MLP neurons of a small language model. Each row is named by its layer, matrix (gate and up: input weights) and neuron, and shows model dimensions 277-372. Each number is 500 + 25 x the weight over its row's rms, rounded and kept within 0 to 999. Numbers have three digits each. A neuron's up and down rows have the sign that makes its largest values positive.
A block is one neuron, or neurons of one layer that tend to fire together. After each block is what it responds to, as a language model described it from the Wikipedia text at the highest values.

L8.gate775:470483500531475523494525490489498501477512489510478435512521490500532488487539487472482481434494487511511449513509522512496535523508505489510526518500501489511543498493470515516541457529538504488493521552471476535459477434485497481500527482482497499488516533459507511511499474452532486503
L8.up775:471507484491482533417490525511527476505501529477541489524498523498474493459505480472500475425512503523515510528489522544487466505490533505504515501475529437493456545471516490528544469438496451509487492521525551512497481482516508488526505490520489467512500525466542456500497489485510477488
L8.gate804:492497506523519510480468498527507523523523471475515540505516506496511471475489438540504524485525511457526558499489509459500447533466530474506492462518496514516516472504511472535544489549522537487506501491512504497513482513454519541498525519491517509487504489493484502515484495493559526474
L8.up804:468536470526527511472498518499463512492469520503489531515508476483512479495568537495529513468506533490510550482506492459513505499491528487499514484469471477487471491521479520532532486477549496474554532487500540536503480513476496477516560509468505506546499497515454475509503479501527494460
L8.gate1042:500507506506501546493512494517456475511540446521536449503479544506506491488468488546501481520519526520492492453472479471508491530501495495480488449467535515472493552472526473543549476508545496506507546500524494514525479477460482482490562492540493503485559481495473489478487514468484497495
L8.up1042:494506516494494513485479473504485518473496503516562496486486490545531475511464492509503523528522488508501555480479517477515542500530528506509523537481476489508495497506490510531523505476484519476493504536489469536491484513494490516506531437507505548519499504497544497481490489472467477459
L8.gate1250:478508518502522465462508450509505475517513523490506565513512501501489515545507502508525537498502482461502512542532479491520529517528494478477523527474502532500517469473534516596525516518523528467513531524501489506482502538477498523497546531492498484505548495521499454516457516474492477500
L8.up1250:481513475492486473474497471516498511497517519467509483513517529543477501512549510465530448504523521477487519482503495511493478484434507527509513498496495485504518505513526532563482486511512542497507520539511545523486503487496510537491486500512516507518496494508492464504496519531520494468
L8.gate1321:494505515460511523514525501493491472493479503488477511503508532491531519478520511491509474454484506494515478471504486492506495507496511511500465498487479479515493480498508522517514503529510478483515530527509541531447499510514475476507463483453499494492542511469552449458525493474527517493
L8.up1321:496545501533498534513530461518487523509504515525538493494495538499495537458535499529439553501527471483507538484505485535511519512526510526488470492442523522530506542489484486515480512506503534498524519532543505488480485440500507538520511523520528513499502538511494478507490546498493486467
L8.gate1560:483528486513472496507526486471477448549484493496527495486510505489504506489477494492493505492524478516525548510514508506495519469463491522503504514501553543511468532512447450479456465503533478492520490533520474500438547453509525488472510525470485449498492453514512542512477502503468543524
L8.up1560:543506497460517489484530478507521499476490498515457466460477464504526562483538545513504516455508528538554491518482504501516508493507492461509552535524501522563491504444468485504520508486518532530482477519537486457502500509494495532513519514497485472501500499447517535509509475518505481520
L8.gate1625:545513489523514528513524483508530488530504538539470477519491510509548479530530523486543506506485471533502458515510498471522468495496525528496513513471527485525473475480522504558506515536521537462475525519514503502521502437483543494506517494510486506543487511454535506498536519497528484484
L8.up1625:500481479501485503530504490483495521489536512503511484528527561516505493537500475508518510486525511503496494514479506490528487520487482515498520479483526498492505524452451470533535500542520493477490526516496500467462486511480505502509470487519485484514515501448509519479507499501526532499
L8.gate2082:497514484542495511503498458517496459491492470488549492513477501516479488478513503488488531519499512469441555472501464511487499503492492504514442503515503502510519518471473459490499464502518484474534505525536533525503516485527518444511524483507493508560525545474442510503475469495476444479
L8.up2082:526527528495497498516502497536484477521452526496502493520472516464512511502504501545528526511511544523497506489516523481503527522497501495467509495547506525470483498475514520510473482521479513475542518484522522513500501490498490542479527527522509514511513519491510498541495554483531473437
Responds to: Source attribution points

L13.gate2222:493547524470512490520542500499528511464510458486480479550522479459497510526471484515524473475469498484543521488493486539496529525470518523484473482538516477480497505479493512509484503476509487499496511464492476519519512475505530479540494505500515532496485480522496505529524474489479542500
L13.up2222:485510479504488467492478536467539477499475440507525509567537532454514519534482488468541485497514511471511450497493534501511520512514548548481472490473531509481556488543475525507509465470495534515465520551488521456479485473508492519534494458497512510475524499441475480495508537507448483519
L13.gate2506:446522463484501573500506494496514496470505498514470484511444481490491484496487514469530495510519464501473471483499448553501488497505483509517485496508530466513494490546492512535466500473489521507473477493508524488535494495513478498482552484511472518504449492456521485459486477470508482459
L13.up2506:543493499505522473550539482512526494526498454497511491503493511498459478507482527517534493513479478456523497529505525487559536516491526489504513546514509505504463504465496567521506542504500460489500460466539509470509512500485493511540508552538457511501523463541502498507471499459475514508
Responds to: Sequence and adjacency words

L13.gate803:522508517477468452524489514458506550513496513504509537491502501498532514498506508499442492447463516460546458496483498479474486499528515523509479525459498548507516529460503556527516490554481483499454498490516479465517505475482493473519493496565495446484554462470512501461493456462532485520
L13.up803:494452509488503511504537512546511502467500529491472521509480516508455522439520548480466481517534521522528506494496514508554461507455482480524491493579537529470484483462531504511527468488486471495548522481503458511480471522504510520525507470486527483494498498466487484479481500478522510546
L13.gate1870:514514507508529471495467494516480502478505476500489516446478507484556522500522471513474492501473542470519495468500510523522513506495465507476506486485500510487472481473485472468505458478407500514494484556494479504491486507501561463506514477498479494491467503437538519500493515522479519511
L13.up1870:459504493490491451511507504513482543528526555492514511486534547522436493498529519476466480482508510508511525512465504490511521519524533534500521504545524559532497486457459550465457484479509513454484534512435471450541469507527544459534497533491533466542483492493527489487517478508523471508
Responds to: Plural noun endings

L8.gate47:480502539518480532520471522534485488550474487489518477482483469483526487472525562504474533516481483484463566487525496522516489490498514506524476506510510556488504492498503498517466483479476508463495507448497515531526511516539522492545518536481470517513534521513481504481476487490444506482
L8.up47:501532490496504495519488492559483521520500516517505475497493468447506487513514545484532505511506502500539539505528492516520439489496506491499483498487497565541501503471498540488475454485459495472510514453497529499489539488520511472519515516515512490541487532505496508500434495474485478470
L8.gate1083:479510547533512525518463486536510469482478497525558453509476521490528487506535504511478513483500515494508547514509488492530467501510499539489471501513474569529505491476493486498474475493494515511473502491532492503497514502512525494542527501485500506514525511488466526501484483465507512449
L8.up1083:497519510503506482542507479526489480455520493516506458498495490505498498514512547499536514498492514493540504464536474499515456536493525524461488532503480539514481484507473502487492485521475485520486485482512488465495524495461470469541536510511501487502490513504466514529467475482499491473
L8.gate1503:509525513534483477531470475547482513488516502534506470459491483478501490502497523500510517506512505523527518496536465499494453508498489504508524495489495542526484509499497537507465463490488497515486508467500507492507516459483492476532517506517467462506498504498484518495446496456502503499
L8.up1503:501484529498493512541464489543493508505478509536534466491486479495528485513521512485470493492478496501503547498501454502506466482510513484494497488504487529513463494462501491515454496449475506523460492452528499509523492472501523477527556501490494487515513540483504516479472493480497489481
L8.gate1508:473518497485517548496469522508478516484529510486509492496572494527561519474480517501532536460450478556503534445515464507502457472499499497525465484481485515479484455472534542486512477537461465480520490495481512498526511494497503440483493506521488505543515491497519490509488501488496483497
L8.up1508:492526569512531543492496530507491506513521448507491472492535489489542520528522510543532491493510550568520515513468506484465482478515499505542481512459501509480504544467530517508494483475472497458508509515478520489515506494485545508461531513502484483524489488544488529482481538468538514491
L8.gate1594:481510455520478504490475480468466520499496516537503540494458521498476532500506476494498463536520538510471513474515475557515469484512458478490487524446511496467495470516508500543501481494529444480514512464501523489509479484483558497478459468528465546453483508489487500482502515532505515487
L8.up1594:471520489476531480518463498486505519491475471505487487475473517498524499492422530489510484471514495465514486478522516497513481499494464489503453512504493532511518469511512504483489504453560480495505499483476513490529489495518466495500504509483520510497496478509515476495518487508461524502
L8.gate1698:484496558508498477525422572535479506510467482514537476529494490477479486485518490489520484479518478481535527498517511413526476515529529480500469523517451536492493486490505476495444406476485503510485495461507511512483537512501448517501519476530538490517486505487517526547447490494479492496
L8.up1698:505505521469538501499466509561497492503482516482542469496496463527536537506483509463515472510467554525515533472543415481507452483512509480499495526515499507513493476505504541495488517471487556525519527476521515493456468490523464472550500484493491522445514508502470533475481509499489502469
L8.gate1864:512501530563516507522472505535482505509497470521513447478485461494501484496506494543476522458503498526498543472524509471520486483504514477481497515516477563515516488467517492522483452520489510499484478440493517495501509516538509484521514530500494491524506534514510530515481496493521497471
L8.up1864:504506522493490510525516457521517503545480513483499493476497533505515534515524508488474534525516516477529501480531472471505476502521515501462525525498519528499459439494474537494455504487471520501551472463453506502509483505467520477500539520525480470505506514507481506512458521504493497481
L8.gate2320:497508538498486526523466499528523527508484501494534455504494479500530526490512518472473500486508491491530531482520507534513486476513518496509487504499500549482496473477481495503460504487500508517466490466463488507504497506509520510509519516468490487498504538482485517480473502489535504482
L8.up2320:488521499497525492517498484543493522527483508519525461460473490492503501497494493495503541457526497524507511478531472492517463500515506477523523527489486565516496468490496503499490469462486510536513495480466514498492494469502506486524549542491475464476498520480501523527440509489507486489
Responds to: Section-ending breaks

L13.gate419:472484511487511527477491536513507506516532492516533474470487468487537490479516426483469540488536516458514548520488472460515483445479502484495517483484505498532483512490471514495500462506495475482498475502452496485494484500511548463511471491488488484466530504476487477532437434476448491473
L13.up419:517490517500499480535489505496514531461527518490507505518505465495500467468519477526505496517535503508468509517495485506498537499515468490514495505480481483499498488515506476548501498469510461504538477509479537518511484483462540534441506481474504516482461440483491478498455450475472436518
L13.gate2543:498470499527529547476564586485515500504506528475510459492493511477510526499487494462508468492526493518466523500534498468510483528490480525482492517495503472476471480539476499501524507481529516497473490486501486505507505451488520474513495512492516514470488507501486520500515541505464491541
L13.up2543:473514512488501496484489528555531506486520524498521492448497540455487538468547483501559502534509531529543476517501467500483510503470516461527474502518510499458477541481530498472471513462522550514550531527495504542511472485508504485508504501535505512514477494519496468481466550476488499512
Responds to: Table header row end

L8.gate2:470540472497508533497487493533483503526554478502507512501499438500514532491489509506531462528487509525553517520531522476523524511549493515468498513462515492461476470528561474533474486505470448465495466498510535541466489527519476475545549455525492532540511436501492492487503484455500549473
L8.up2:491463466524508478493496498487493502529496492512481526530519515509466482511499491527496478505503531517485502523512508494505522464514523481523505495515503476522522474531507479465495500516448509497499458503571526527522507491574471477487506535516489469500491483482491481492533520486504480507
L8.gate198:507461494535516526491534481518487483487456519504512484490499546498503516472532456497513457483500461534504443501501457513538509504510526495528511542532513520494502533526498508456464534517475513478530509511480445515516557474476488495502498470497486516497530502481513514504462497516502510487
L8.up198:488508552482523515529569501526515523487524503462527503497505443502497519478534494479480484484506495470485482531488458557504505485522511506526473490525509503541447494460457486496474513510471529507462496498535460494504460545492494538491495492471508447518522495454509492457526487500486482520
L8.gate249:500485480521532488500492471529516477500490458550521493544483495459464523445506470469474478488456479518487514479487496488505505497511517486518485511480484515525507505516489546483440505506485511516467517492451514494502507486486537545484493519494510496511495510489463521515466488465509513543
L8.up249:486462458495518514506522506499530512555497506528502494477499511545520486478511485526497519492537541511473528502529501513442523488509510534505480484535541527511519488478505474491499522473496516510519494489446487489508482529510492480508543493560521492503522522511467482496507517441465547480
L8.gate576:472499510467498411507450470545536499514500546508500473480486479498488518446480479495515459519512497480484497533513480486495523507473509509508477468474565501505497467478528462550508481543475498547506490526470463508465510541531457517465516525498476554464461527537512549515517496496503522514
L8.up576:515431529516511503528520527485497498549490529514482471483490473515506474480559534509505449462512516535502486490508497488444488514491525480487479494474491492502463489472512435497478528480499481441518499487507510504493459523471487473508512465497487484497487525507483525436535466475516506521
L8.gate602:504483500509514510495522521487522514459545538446529467493493502499517502506501546523510562502529527494470475524518462515505508544493551529519467477517489523484512505471512486502518496509491508498501489540510481548504478501471502481507508527461499497485515503510534515518516512491491498440
L8.up602:520521487502528476488486549513479474512502490477464543484492464510492482480500499463507497486532493499516485532502493555512477512481522507510486556512450484498525507543526494569473491553514506469524495541511488458529502524499458512509511506500539518519506493467500491508465525468546522461
L8.gate753:457514493517496494563532510531495496530484484463532480535494452484515497482502497499502509475486495482530475510526485505503483483509505487433490520493528482502514553539488493537486502493518491550544503478502435520489455550519517511473538473481467502465460503477532516502477492472485456469
L8.up753:539507539501530507460507496480486476488495481506523515529496507486526501516487448491520528526537488521539445538488525487464554527473498503473479512487527478493461503508462508502456482511545520490456486517497509486505463455492515463518490531509463528500506467462483484489477526482472521493
L8.gate1397:517540437496517497469475485505510508523513472523501479506516483483468509520485503485493510460528458473504456511547525523542509507519511508487461526536508539463498513487465506540506512517510467478452490462495480494498480480477466481470528489509493467515443466490505534514529526494464499489
L8.up1397:526495483523507502459513475495491514512507511496451468540544483522459465465497491462530517510529497523532480541518505494483517546486477475496489539540502494488549487497471558511480509540507546489472519516507472479514567509488475496464505511503502516458497483473522504535525503480459523537
L8.gate1985:522511512548508536519447517513532517446543481450516541509525551496456474500498513495533496464458448480493446523491481448480555504479492518466466500496498498521541495468491500526503466518521513501526518480513498486508468494520471506520512509507491518551505509452464478521469477507517507517
L8.up1985:523465503479501475487496534530547466483541503481479486524448517544501535462532510494498490496459525465487523516527465496482526482498496516486545472540502467512501493492536534524485548484522559464542499471533444485480505510492491514528494543521501501513531516508510480501503501433530523500
Responds to: Temporal sequence adverbs

L8.gate433:479500518492498517527489486488489564482539477464506487507464461530517471474514503461490488509496487457528510518509515547507482491435563493511503520477471523510508538534501442517516460494513486506567471476478483513502480547459526500485460506484495443479496495464508494500457487491491475475
L8.up433:476494511505487512484493523478471493512492518464520532442538510497549482507499475505480477526457503457504460482447480500450448516464485487512504487466482496514516554478537519459492464494460478522502452464488521495502525538476498521555508490488514460520500493499505527470481494527556534470
L8.gate902:552534534462457509511519491513498560522461526488510508500470514528534506469498509496496525495488476515477477512474513487476509450473525486529477524502489522495509476448500522463501504499451524520495514510524487530476505532490533480465532479508477528473515520509474494511450481501477547503
L8.up902:461451482487489498535437530507473572521507501493525486438428533521509491508527535493478499508468467471511504487489518506471568505527460512454470506484503506487503481519517512548467497504531488519539528488442495493482475490483521510572499509429494439500511543513481495548465468495482495527
L8.gate911:474496479513497474500459470539554457518502475516518500468476479536453527489542467478491473475463474495490493520518525471532531490495481506472515472489507497467503514507493535537474505504543491512520509500479496486522474495523511483441484528513533501462515478475504501524456527475494474496
L8.up911:514550488472505487490530494574474489486503495500505565507461545509546483473520471497428489489474483500446487484498483493495519511522484506513494511497486479451512461473457520495500516530498530510512500465466493489530476478482501515514490506460513476482513513510480548491478542515472506558
L8.gate948:511500474511510485504516483497503494496498487569486522480463485520499507487498473497503514501512498461542501527446474492452516502519508516501457449484524498529499466489499535562521486530546478531512528452468535504450460499460518487506474502451464465481491475528507509459517507485465518459
L8.up948:471518482485545498448509452515482536497518485513498521465472476526529483554515503481510503496508497470509466489485527509492538526488501481522523500477535545507544500497478459508491507526534517501517490494502507487502505468473500513468482500483483513474474480488545501513497535516504491495
L8.gate1175:512480489514505517517491484532459512497460486535474504494508515536470487490515528548526475494534507463511497465498531518482528482522523458493508519518499481496498460477521529521512501497445476514523515499446487544482513489515522475482494490513485536462467483530505465494488492482503508484
L8.up1175:483494524514510487538505494489488496501508444521516515509485495484513514457507488485543516495549495541485475498478538482532500487519500509467512506550511505525505496503498481490507533509498473469524487469500502539509493524504525451469510528493506529526548503505506507484490528479508507534
L8.gate1328:526479531519487505529493482506529525518529523513503463533526495504496546459531483518488491489512485505512485521493514525495542517497564488510509527529443485513484513463500499518524496519469482521494510467465502533523461502480506473472472477509496505509454532472481495510517548501473512556
L8.up1328:505513496469529499461488464495508506494492495520513494488495510533536529453569518508510545492454526480481487496558511457480537583527538534486498470515540503501510498508497506484494504488489497531502488499478500551535498488523496534485473535463479506483521476490512487464488443513508504489
L8.gate1994:539485503507479553469567473511497518516502508480533507515471489488487502486477467485510553502545503529498479502490506498469484486484529531514463514521472467463494514544494491514466530522524498484474491493506474478517526540524495464466515519495523494509499498480506518455491524516517493503
L8.up1994:507550526529503544490503501461491489522493478467483475477504479544494548506420504489492527509517493484502491477490495480486516514501506478531508533534485455460468516532497501491487495532494492489462455512475487507505505498496506533532488523508498483492506517488518487499527526544493483516
L8.gate2075:495500544516493470480489498482494488532519530498505497484507540438527508494514487488469504457524491474456488465478586494454572502530494489478468519536500527487464506441525527506502508501475481537493504519511510492478492497492522468513517503475504478491492498485508479428466498501492523502
L8.up2075:535490516494484479516468517510509524517504555498491484484535528471512547490513498496476484480523513460466482509493501516515533511482499537513543526484499538496497477477526501486468540502472508527527471473474503487499461507523509479524499507494494492493457486486454478502511455477523514503
Responds to: Letter "s" fragments

L3.gate623:472467471511475497501450477541522497504546458553508484488478505513450477472517464497512480494499518507507478501480485448519506531480505471484490508505519468487483493521505473475497502519490501513510516450479500506509549535510508507504466487493516496516481529457476500520544490459509463486
L3.up623:515488514503489515513440469505528443512541475496503528471517487511447473513501478498506470518508493491469468475491482471488483536481471528484461504452527485480521501518501485453509487524490513478546504479475492532503506533481461477507478494503506490512493511492445509547513483514520488469
L3.gate1320:529466490520470491506545492451475529505511498483507528535486506508503455535477488505482508494516488497524501536527535451486497453490491493506495493519518482532530502486485476545522551503519523496497480475506484488551488482507519495494501479522504433486509532500489476508523508524486510488
L3.up1320:515516495488462527496532493463472497515471494529524503535520484515523481492469532480507505500505494510534518508478492441496537440487530510503515500461517480527500530442481539535523524507502471509468510516492468468521446499491503483475485515481515482503523482467478468536509502505485467495
L3.gate1489:496496515489500549488504498503468470505458450524473511519506485540492514512488486491518510475489512467454485533505500489476511460440552510516526496497483490457470481497453506498499484491526547472527515481512478490490507512480499494471482496525520479522509456508538470501507532512474517498
L3.up1489:532518507483508534502490490490463479500450457508491521509509475536510521521510483463494483466507517465464476531517525468470503487413549508515527509468504476473481470472452489491478497484546519483510490473511517477470498519486499482475504513504508478514523444529522469509517488509492543489
L3.gate1988:493505453501486548502484499501506476521519487518485471484508445505498500534512519533538454486500470529500484502498496526506533485501506503487487541494526472483475529490466508502495498513537529489479480471457504460513469467506516507509512508549511462528467465473472533547487510504467517513
L3.up1988:517450523450509503529502483457497499546538495525499504537506507523533492507464440483444492502504474501474497545521522522501497457463478484545526527541456473494478511506501453463486522472548513530438516492501458497493482452461492505498480505506464470519499493504512498486535439511475500542
Responds to: Sentence-initial "According"

L13.gate514:534487465462439518471484474571475478468467514530513514501500502531525480471497558501485482523460496491482488535497466497467491471516522491515483481510455494497512512509483476509517489511523518494485490540544496507505505513461513509479525515498506521507526539484441480530538504440495517460
L13.up514:525524525481496498480497516489512474476464545514520520489482456490493523508465517510520505463478469488469484506512457474507493531549528523501461503517503517539506472498488513530499456516532501496486480533513482467493478507497503499489459571503524497515521524484468485457492496463485525449
L13.gate2320:484514525457511481469505466512513547480503523533543491500493540498491515496502473517494484485534485476520520507498535533499505541484491513493456496470465507502489502489466504529470469510503484478479499513478520508462556474498515539467510489488514505516505525460542541492512486492488478499
L13.up2320:474520502481533464530481526534485471468517492532522481498479520529502524477508522518546467484502477464454491488504497487482522424482531485524489493501516500535511471474473496536477519496535467486471487508501541485554536488491512542472482513509499461495473524518498462534494472448489475477
Responds to: Token after a person's name

L3.gate1482:473485478534506478480477479491501474538501544516507530488479471494502505511483500507550490508458498540511458552496497506537509513541507476469509477475514486515486521538490556545496436481493464496487479496538550505479508508492500544509492494530520505500478520435503511480462446475515492495
L3.up1482:483496516526525490512479495463499482514491488542475505486532486475495490515467460518533523551470502487495508511538498497565559504517476522561528513473482496483469480540433515536511455475468498541539491488549499529526468522512492518502521460497499507496516494455502515545502478466490550496
L3.gate1584:502534463478501504513462478513462534510464464503518447463493471466493484475486502508478503424464503500478474519484507504537508539506482483476479511488536501512490491501520498491516531477511514502448514468527481508473477517508506476527538510491524498554486501497510507557472505534478482498
L3.up1584:490537477463465504490474491490476535495477468523475439479478466480516498459467480541480499443468501488478489502523497532531494530503500499488504521524509479506468509476510499474548511467515529525458516485507463462479455496513496455534501500485563471519508524479486520530495488535495481490
L3.gate2031:472484515477497490515485510488510506487525509489463513552524489471521510501463510468521494447553517498501489488499498485500481509457492534473491505494502508510505501475498480535490497498521480517527495511524521505528491482516480482512528508524483525519532433492491550506493485435451548513
L3.up2031:510537461501484530535455490532488530513477501535480524510532474484509482466503473486547487517536521511533481511515459474522528497481484499498488521524510484465509485490494528515504471533529479493507524484520501503483520496509528478472523498502472515524551465525511485502499473456480519471
L3.gate2328:483493476482493503468538514505467474504486507514464506521515474513526490486447486433526514509526506478493497534515472546495483498505535543493504551580503527510504497514497488522497515501499518546483460501536510471471513467483510465484516479490484495507513497521481484494471527513465480495
L3.up2328:500481494512507465498509489449462534511488511493462509485499484461471479497481512429506518508539510541486487559503532483486462468547536509468497477487489498508493490549468500535484515502480510501503537507513480514499501481515493444492536537546484515522495475480483460471493546513508498538
Responds to: Sequencing and contrast adverbs

L3.gate456:495507457495518510503499486513515520469493484468509514543485481487509492510524497514505480526500466494509528485509500490510456521458513529518487503511532480489525480499490524501492464527460488512455499470473556520493509467493484515504536530470475513528488493473461535479489502475486492456
L3.up456:500481502501488523477484512482486555462529501502491505477528463463486515499465461499509470525515485517520449474496481494513500519475466485508482482533542497499516542498441506526461513478475488487523477520521535450474488494525508497510494484499508499515523516503509511506488467481530530540
L3.gate662:495523507470539517520523503479511484484484489519543490523479507502460479531506495490536465521488524479512496508504488457481483489503517465526488509513460483489501495503464518557540487493525540470454501459490499507506539528475433510508531555527500454538477492509502495512497524472484489501
L3.up662:455472519535510467535495501507487503511491537496529513483474482521508507475467486491516553520501537519490513479511494513505508470535527538478493503492532484498517496520486486510477518498444460525505530511482513516534506488497478525462497501522507498539535487487507485482512508519544468486
L3.gate1574:490471472527473511538493483541545519485518502518517502514508492522490509491540526519488476527440507477494512528502505496504516517501461532499476498516507502534502497497504495530471479510513499493444502494473539482447497496508447556521496475490462530511525477496478531491481537472430518517
L3.up1574:486487495479472556487522483515489561476500496531519498481469490530489480481500513491502475544437487499511519564562490471490510477531551508489498526550473513524520521544503533542463489537509503546514491501498508469479514491496484502482542477518494552451481508526471555482500502491519508481
L3.gate2224:499525504492525513454510490474529490500494489460553489539536513488464552508492499525515456524502503486468528466469512502528513466549485479539492510523498473486514462485515526475499549532465487523503479487496483524465488499520499470509495493519479528518516520488488499485443503435497520509
L3.up2224:506504495481500523468514476445524497488534530486498528518487520496473496517504463507493444472535487461475482502455506481509535471506516507517475495500457485528511509458520531513453501503438491484508446502524548487478480513483522507501512489500509495502534486481511523470525483519487527468
Responds to: Word start after brackets/quotes